MLP neurons of a small language model. Each row is named by its layer, matrix (gate and up: input weights; down: output weights) and neuron, and shows model dimensions 0-255. Each number is 128 + 32 x the weight over its row's rms, rounded and kept within 0 to 255. Numbers have three digits each. A neuron's up and down rows have the sign that makes its largest values positive.
After each neuron's rows, "fires in" lists the words (lower case) most often at its 100 highest values on Wikipedia text that the model never trained on. A number after a token or word is its count.

L2.gate113:142120103126150108099109142107169098125196198129104144194153126087149160143134152148126165110160143187139131148095082101140168137148105098144109129169100154126181161152144076131096107165160125079138125135164132105184079142144152126193116052155086096125071164080164151080149167139099128140102074129111111120123122169122131103151186114117161120179126169093086104132169114156123142080140140141096193142135153151134128143169148121149086139137152109119125106119084100132124170163129122115179133199082147143123072133159111108164238124153105149130159124135075169166067077077158180114163099150126145137137121123173102094178121148156101149071108123179111096076115129078121147175128133193147145103130104205121155155148132169151080130189139151131131170184056135101038139126138192
L2.up113:144138139063080050128153097120158107103102170143123180154119152142138147089112181160100169057123138196162129129101142139124121160117139158096092145158078172189191125136133148029108080184130136108133101122184069089179106135181139091095099131126098145154146188070133124102174174079173101118147142106170136137140124145140086109099161114084178084170104165089119092190136067145108149112135106115086129093122136077153141118118136159100153106082099098126205085084138132120145138133121067131145143147159125147089129087135114125121170139172131124151151102133121099164145103104088148132132091118134152147118129138149139094103155086149082110173086052116088084123137170099159131076114168182080175187112178171117147128155148058154118083183158129129154134137107200109078129151121110
L2.down113:152136145097181119128153111127141141121133154130066118162144081124085136147124217155125129138101147114111067139087081088121160100118098153123080107151111142122096117180136077138121076127090117105109137119117122184091093101147093146096118072116124119191135052090113104062115141138169081101110137181159090188136103132137078118136098050177141173104102167157090069074081157086113161109111093122152118080138156178123135141162084090114184134047113123134142086115073082119130117065099118146122078133076123153134156099096165124163122173142103124059183152137116167151117151148085162119174102143130154205078134080106126132167116094122126129139111083172095202140148232060112123129126122133153180141117131136120137099129135135124097124166142135116110196102147095131113158070103140
fires in: "would" 17, "took" 13, "started" 9, "could" 9, "began" 8, "must" 4

L2.gate191:133153130138169125106157098156153113136125145181138118139132143167096155142123162147142101068107080154146119105186098059104139166106112066127168106177121078062091107148169119068107129149171151140071162090137176144098067094071120104165085127126111133138125124112122105158113131134167053177139142233161125105101094091140158109139122150128129170118123120110103178133116048065116168141110130161139124131150165170129073127112123166103170146117153163148153145124106128135122166097067085175101110115145148071104089171173118130116084122075126085112050120092112107159140142124047150142150162209129119138129159144094070184180120131209095080155098087154102110136173132149088074128096095100132081159127151124159123134104131111073175105106171112118091068132130124170157134133158101
L2.up191:058148182122091116141125098121154113143156157125140116159112101105253116139140174101168080092145093139092193130149144113112082177087190060107196079139138105096073155124093104104101150145159144116109125067150141133052154082130086144191110143109131160140112124213139124159110111122128154172160131178106041154092133068095120128170124142127164113153127125147095121145114132102105158111097150082102144121122147141119076141145088166169183088133133159132120183133128131142115101066110157135172071102129124096090091174106205140134111051151120116095148112139148161167120128112151196132068170147101176100166158122081116167152094076144109103155137104107119085148144068149118155114112090125127126105129105113119096123055101161064084098100096110141114131133154147117124075141139111
L2.down191:172116147132104078107132118136142169149086188130073158149145112176143138164086150104114128112075106093100156113193087074095123193123130148128153097132131202134085175139121142066119133143188108110176109113151125128111161082188120121175121125119091168079042116115137133167124129165101104149182096123129157100072139085080105102141095115130146119154159139178133138157126109176101107132112171095132096123106133139140140193076133083112165156158143153119136169079145086137113099148086134098107121149076144129056102225061173168202100132132146066146138091081124109145114127105131146153093088148170163119095094081129092128142152120196130169103169112166135159145139078138107172155064069112090131135103131153109104066141112109024097132102104160128090147143101137171151102125122127
fires in: "world" 34, "national" 11, "team" 5

L2.gate837:122160107178085181099128095139112138182180128153193161098199102110140115122112102131167139101137067145129133189106067098148132136106110101086085137067121118166081159141144082140137136117117098142128104155085126200111160180130169045071127097111113120127080131095116174148109110084153084153192182155129169112033131096122130077098147178099086155088108150157082150124171125145128128145134172116123148084135161156110124123133131154103105133132082113146154114170126099137127175170159123128103208086127111072108097131187099095111141143083144110154183128191137162162137149108075133101065154111098129150129100137161116126185115151138151133158129088122110055098122117119161168194174116131170100116126094146129128144189099119093120118163180143077086079165105155161074181091155110
L2.up837:120124098093073134097128115098107176181101141151121167122135121104168115106133091143165161120103112127146140106164092069125095142089105206150106152094161084118061144137145098147187090105077056149147175110109141139116118190123107078140149141169063140116089133101096165174134090163161116163141108110126184150082149127157130114101122192124112096079102204139185124163150139141121094130111105119132125130145106102158139174114116113062169120135220096180113128096110130112142127160212069123122093162095107104115144103143106112111145167049145104115133137069122121119077108106178193126093109167109156090139116098126111108161137163140188131141161094130116086133091172135085127135140145139192123184159137089146112163200167128121078088184193110111112085125080169131046157102136143
L2.down837:115073161116131184163131128131181137159127113103216136113157094115157084102129101115146079105051168100143202125153149115172135119147132181186122175139183139130106233133161146136140142154141087116102126166161112149164155143181121089144077102079088026094158145131120102143103137157248137138103111144128104147115125173096129101103154198081139111092088203143147086110168155146163076124122125135082125120110112078183165143134184187123165121136099141181102106101132123134173134163160095109084127159161141106185181108159105146140155170097115131158119073092075148147111121136113155080135165124119158115121150106104134100093134159103154098149123096146185148142145137084130126126107148164086156134147127135083144168095141102119107127106140164191118102112155080085176105104104095
fires in: "national" 21, "station" 16, "marine" 7, "military" 6, "pm" 6, "mine" 5

L8.gate602:155153154103133167097179093141093167099144154090159106131037138097142098122133199136117097077193109152101113099065164144148118117112108107090136120189037082093137153130183124105122151140055186108155145179129149132121137162200113120173072099139134079148111146190110109091118123053108143127092135138163200111151103128137057116156142072152092121095115188160130100134123086115121100102156145141111198088073155122167072123145136147168137179122088094140140130135103075108137108118148146153145145087168108164125124131116130124135129155057176126107167139139099131136154148141106162114089060119137172145068193147110098109103114109090116143142040136165168106164150146085118081088131120089103103082119151175165141147158143160104111166153122131198128140072109159159123107134131113
L8.up602:143124170149138136143128180106140121161136152126178144164128122117152184084111106088107070118117179128129084167168115139094092104095146129161104182056073133190039077115135166151127093152169078108081184170140135171119110162155107206160150145127147131137163124087115100146092102130124141108118192128198124120153121049115162137144108108185088121116162137070168113136054164154129160103143112140151152112164149166170126143157136080122172172094144100122110143147127146171078144115086102144082118148107168098058076090094079132134159146122167121094126173140132119124116128155165080109098190137113133087173112103154103095122141144152142147206171064136122142164131089117107155136136179108131203101132144145120196177104169141131145139099072113144084081149126083115125191111080098
L8.down602:207102149129116157111176159078161183107072167129071210177124139134110142147131074143162158068114129125197125096129113167144100118162125122116113125150105134173077182108148196142110101173144202089142204125157116137095123107138107157113186095123171071149105113137139151119117147165082175082107119106138141154157161102102172150107128079102086158153188136148145117110104162045091141125143148086092077178117102155141113173115148078106117147064150093108159090123122089114130183108106111182122102118109124093089120181079151145161143167069152110139124116098126111119150186097104120136122138137139087124104156152147119178102139188160144098119079175125115157102109098085118078095088107137110083193131145085141111133119157151140104106081143157125077121138222112178143094108162168
fires in: "by" 23, "would" 15, "was" 12, "under" 8, "will" 7, "served" 7

L2.gate109:157104135141105140139083117153140113082135159181155114121183124170093147098179155135158098107112131133140134117103190111103053097143136136138150124135158148124168160126170131139169193057131135200132163114120137142105199143155159095083101095101138090145130104108142093132130105155104140141127153074145118103096158160152140083128107141157091076072112164093172132134189129114136098080165113092101172185111206105135165151166164153118168060142159110129127175186120088177195120143152100151088095122148209175149076100111103137107132118196160088096131116120118096143094151143148151126116102146132174138102124101179124061154145124122077133068200164126192112139109200135201086160064128101173054113095143113120096121141108097124127147126087130097130180092118158107074154139097145
L2.up109:134142224065161139112090117141145100139133165143155175140121087148085104147106190174159148079160131162133159136132162143167049132142081118126101107136109155133108114113168125080090153104130131137091126180202252115108182097139151085078118106135087123153127070111080048125052111123162096150102098125128111103086131086098114118134155170109115108132128072096128132066097102154167122115126105090112200158115107174153097146153126111073117136128130117147096108140061108161134124108106114052102115090198163119136121136195091131119108063163160135102093113150088083086118111121066165125118103089135098115148151109130138115127194123137115138132123080102186160174143203141170102153152169155177106172088099136111100132164119109127159135110194128129129130103146137106138149121164152
L2.down109:129139179089069110129134083149156072125124121168147145145152155128105175058089078222048136142121031131112141080141123106094096058102112154135127175170165164168171160186157118153125142071134120118116170121143073157137173191157200072109060159141088086128156131164128144107148111133133092122131143114149146169100127166163169169077118123136127149128067203152141132092118188146139144144196176128073125138148158118141099142118108137075203094086151094130148135113123098124166117138178143143115144112116133144078126099125133136111151105134072118129108139119166108142095201073125135123151128067134084127142138126114123067131125120083111081093168102129182080092161148140160098146083135095137149168135120129093168110151129112101118076139125119115166184109122130168102181166075153
fires in: "since" 23, "during" 22, "after" 7, "until" 7, "missouri" 4

L6.gate171:077137188121134157146093104156118110111160174074172166132192140172165147099119125137170054137179128179133198091146208112124098135109068138109131133093132080101120144158152091149085071172177132153140127169156174146178135141086097117100119145106102152146123127159050128144180090204078120112161103144084135110119158115138138127121121118149104164150082080114153150108136101125112142110138127095149098187141160156135126121140136153156143118138157081138092122170079079159142092127132144109164113177171103138093125188153129096135113066200156097081163060157167102097068177097164129124110124103144131155203088070146143123101128137053158139058134129091149101093110141177118183069100123092120104104130128119140155144145128163177149142118065131106131043117133103137131122112164187
L6.up171:099135135106125113167133128081106185154143160123113125134173073117086126089108119126133143111080131094101110141151179147173098129157096037022142172137189096141140144110101147153116159151194193112119095135103110133140151118092114172093115151123084156084142126145117111154186162175126110093195142112119185095138122124137111124149120127074171148197184097151158111132137098120072182113122162135171164086102182153110162179183144109143080175142115166151192112146104101192100133115124103116122147182088124101110046127083088116152154209148084143160150120188144147138109130112059162090101091093148121168113099101109120126105130165144180132135090121157130110138094113119103132144131141106191120137086096120157141200150122143164144122185081169141129123165097104186081079117096163
L6.down171:095110208119110125188086099117200093172153125107168168175145102186089115135096126177094129103138177105148132109171162146115096118122124099117105140092094128100041140125147121135101109124167089158147195138162105163174148121155137133132080153137093084099127094146071159167109081173145167135134101143074084090144088120137104085188125110181088183131072091109118127170042079135123090131105111136105104184113141081144144094116138087165119060205114153106094139135117105133120134100124098095132122140104152116183081190115105139144141078133141122077138173108163102185089121133122075175154164070073120142202111101138128139153161176090130153138136100095117114103138123090074072079125152091113128122187147158106119118165131138124197100107184157099133100083116122142094144171108121
fires in: "history" 13, "for" 12, "with" 10, "by" 9, "1" 8

L8.gate680:135112116125129105187145097081163101158124160194121134111156163137067150106147133167113181176152128129089127111099142135168128064093090106139134093118111131088080151083138072084161142118128118116170172120104127150116160095121115148108146103117087124100103140085156139102079115192079107123094140149156165086171123122092164130157128160094108123094092160131151172118116119059140103116081119106096139125176122080096081086140082080165126128133133195154097204110160115137114064119161138095154153156154146148134111136187121141089084098117170103142161129165175103100183100168098087191123095160118121149119065123123077115085110172114146119123120088155108109115114187144079062143158088140149154125156149117103124049206148184160198099120125194204125154029117152102114099120157143
L8.up680:074080145141100093087132158119192122190128107132150120130105080170134148167134137104087141150137100116136133163095148127167161143141147169191162090164109125095091147101071092134121140122089086147091156173076111116067156172095117159079181202137103099115122102130143065158138087113208132196164145182138113154090198158154093082175153133073127173096142070126149174078130141087140173118064094111118100151144146136089122098183115088162150114183167143065118067173154114110103105131065150154184105113151116131148121164071137101126154069154155105153131161109107070118116118164100054112127140102201081074160157107121130148130175100146121083099148098102153141135107115126143079149093135138136095136121138109109108138143142139140133106155078128091071120092149104110189135150168100
L8.down680:105098081102109104133186102122101076156140147098107126152154152145097118099156139143104137086178077146130094143161181119163194112133102109066105152087179088121065163109152137180113108150084080116077077141075126059136147119143134110162080171122126160157122152184134162160119163131111151143153094160094055130125134088191149148154113100045085086097150158119095065100085135140112154145121122138127155149169089163111099161115108110133123096098051099180094104161184111083140170168072080124105111139107106136130187177188169182133097136167129143139142127140122102147135143071140136095056074133130106122114104107103186034121107167162125123155092123162108150092118101197163159163116148063142144106169152130096115160123101135146122145135142148144080142112158104100176171123099091
fires in: "that" 50, "which" 14

L3.gate422:146129131180125125143126092104130159118070107133149114128180104128087084131147172126123114076112154165137122102115171172161089116125109152120166096185095081156110181180181158102132133155152200103095147145095124114122202139144134199184103128112109120128054110074085132156049110066148126127124120180127173156057178130093163120117145102165141135135103113112129161133161199120138180123200130147140148059084164145131098140127156136144106113120143068081115142070182108108101133050158105136136135135148110144223117177123096131113152084203164092147076137118106113132127108101144134097136122126099112140153071118122135143139098096123109092102186155151171158159184168156155158129042152121167173084152170136165120139132112089124103101132104128163184117097137129092150082148154188
L3.up422:172100108058185107134099115109119106118147145166104103160137165120143171082070124119110112139185194156154192060133161148113137100145108077127152156123098079127125093118172164146174107116142130154125114113131111118132151106102129180135156155124181150129137125061147105100073134113132171137097173111166130124121114178166098182166138110103184177201101121170153094138175103150194131113130123139073157155113100157176138143061141159152104117150164096076118081131143131084088092146068145176149142127142157177119099135125190102120143128161064144142135201167142107115136155100107112163147103126124117148048112182139093098197172113111084106136122143159110137102187156121215210133115129133111122108164191168131100062120154180174105165078128110134128136107199130129120080131144124
L3.down422:160175142152190077161092113138118114139130143188123121121090170194095105133091111111138166118095139163154130107129133185158139087072149133084144097139117153144052096112124080124151117115164151127141119190110134127129137169130104071098178151157165080111195108132111131127156126138126151107103173125078086100078079106061105167177140200105137160117101105095198188136116154137169122214104166126151127153104128133127076089171116104044111145231146118104169106104118114148144157088080160128152124155105133070158179139150137169205180154156146181124107138132101116116159177116192143107065120140146113138122145131165135131114101066112108147104184101134098187136163129166113138188070125109146132097147097135097096095131140194146084092121170120144123131103138161119123163134161163
fires in: "when" 21, "if" 12, "what" 9, "that" 9, "while" 8, "where" 6

L8.gate570:142121159077107150153143065081090181174171148103108160127148127131093138107098123158226131112147094146073125070055134183157102137143072047136132076114102136124161098078107139115186122132112104105133149114108095089091061123079050187079162087125163156111120140081150167128114188128095078110145133144166117151110185106126126174098171220151087167139094157133139116158149123137109144154170127143094141131152102084110168102136148103093129146148127160125091130107175127162134118137182138086094092167139120113083141120071141123084150142196158129108087097136119093108123178115156140116097169106174153076103118184128070137109041118134142149112122127110174099138133143201130100127144097168094092129160137116143135137167071108161182132168137173138123138096194106114098114125148084
L8.up570:151149159172136115095122145136125110109112128138079127096073068094129184126099099200157105115099083128130070155083163089151139115142126111159119095131116183110144117148069118117139221140128090154191183152139133198129173139107135142138116155188193103123111151093116169090145119065096119107108130097140083093121150089089141126119071149089090207174102147112171123154143137133171091109150087112118123155148148113127109095143126136175148110137076113118153107164182058078182129136097074124069137087146041140164207150156138130100139129145119152174100054112103100118098162113168151107121110053107142155165135114127130140097160190144112145117130188167098150119139136150180155132170129154149180172173146105187171077091138115123153116153080117171102136112127111143152172106168082
L8.down570:078146147128121097140082097078176104145090154072084118110143150108144113174089115144108114153153095167183109155146087188084166163126083156127124148110134136134147162137089173129119184112172110134110151147071101160152164173077090084125153116146147136053130187115098126130158164108124130178132090146161097122092126120130107102112091090152088171184099140091100162096151131172104137115179108092136101064098057173133155066135139113119113156166136134175106052040140118121129091125086129174131082047141121170091123115083150114166158135153191112135121160200160123112135118142159131138119163097102131151108104092196151125132085123122123067103118173152100083118168118168131194042119118150137132176076147083164119184133201152136129134077137119097102116139106136107153109125177158
fires in: "one" 46, "decision" 6, "two" 4

L2.gate357:128128124044180136106109115182161112158137098099061100135120125113133134098154181103088166122190114103118068083118120156079166118153141106128133107143180147058146114166094102131136125155140116191119155130160153067170082125121136150042113111107151171105078153126120186141195165119087118161112139119064132118170127181119090104109152146130122113124128133140132110152127108093111142116103138140144141144105040028082121141086105186159098148135143087129123154151092143057096145130123129120135108227132145134160182138128162102090100147114089166096107071159113093080108129134129162176065122152168201149115150140105103159113131135129083133109133091112089112147129162110143063105123114134095132149146102154161149118121182127141189090057116102130131184091131164143193047094119101
L2.up357:120119147082179094129088116110133087189170127086118105100152114133098160089119131175086075094118106099096095158151168122167095142077181141166107166121172148081149163120125083113151110136090145056146104148143147178132116116092155135075127155093143091094205111189186137076134106110132158193144114168178115105097168135142199114100121108158129121146132071152111149157108169114091119079146092142159147083130087095100092146190113131101112062105157144132073167143122113116104108155176156160116104087107072138085180138156088191115125135114124101080120180126157119148077131146123157108155121119089130128103102138128197097113140119127122158167117143110116061136148122135104135166109104146140133156156112108150100204057219109158090164151064094135116067150050072136159101137167127
L2.down357:080152130089193164139168140181163071164132114110115167125167183141129131173151160148085142072150114126120123054139133123163139110208064093105101138084154162138161132130132082128079111160203134143201142144088146098138101106139124070160167127122125158119163127165144111136159137136136181094109111114125089177186126103159141104108111096129088124093157103152081151119142134106157162083112159135169155123105054084129126081093044205131142109114161110094134172200095179137137116153130140120174124110131118190130159195103119136116119114124140100113158110192108138141134088121085174131069124159162137159116151129116138135125151116112126107103068137153136188109158191119096143146135088051107109147110085157152117160113198169026127127096115129205089149131157122140122085120094106
fires in: "played" 23, "play" 11, "harvard" 6, "film" 5, "release" 4, "players" 4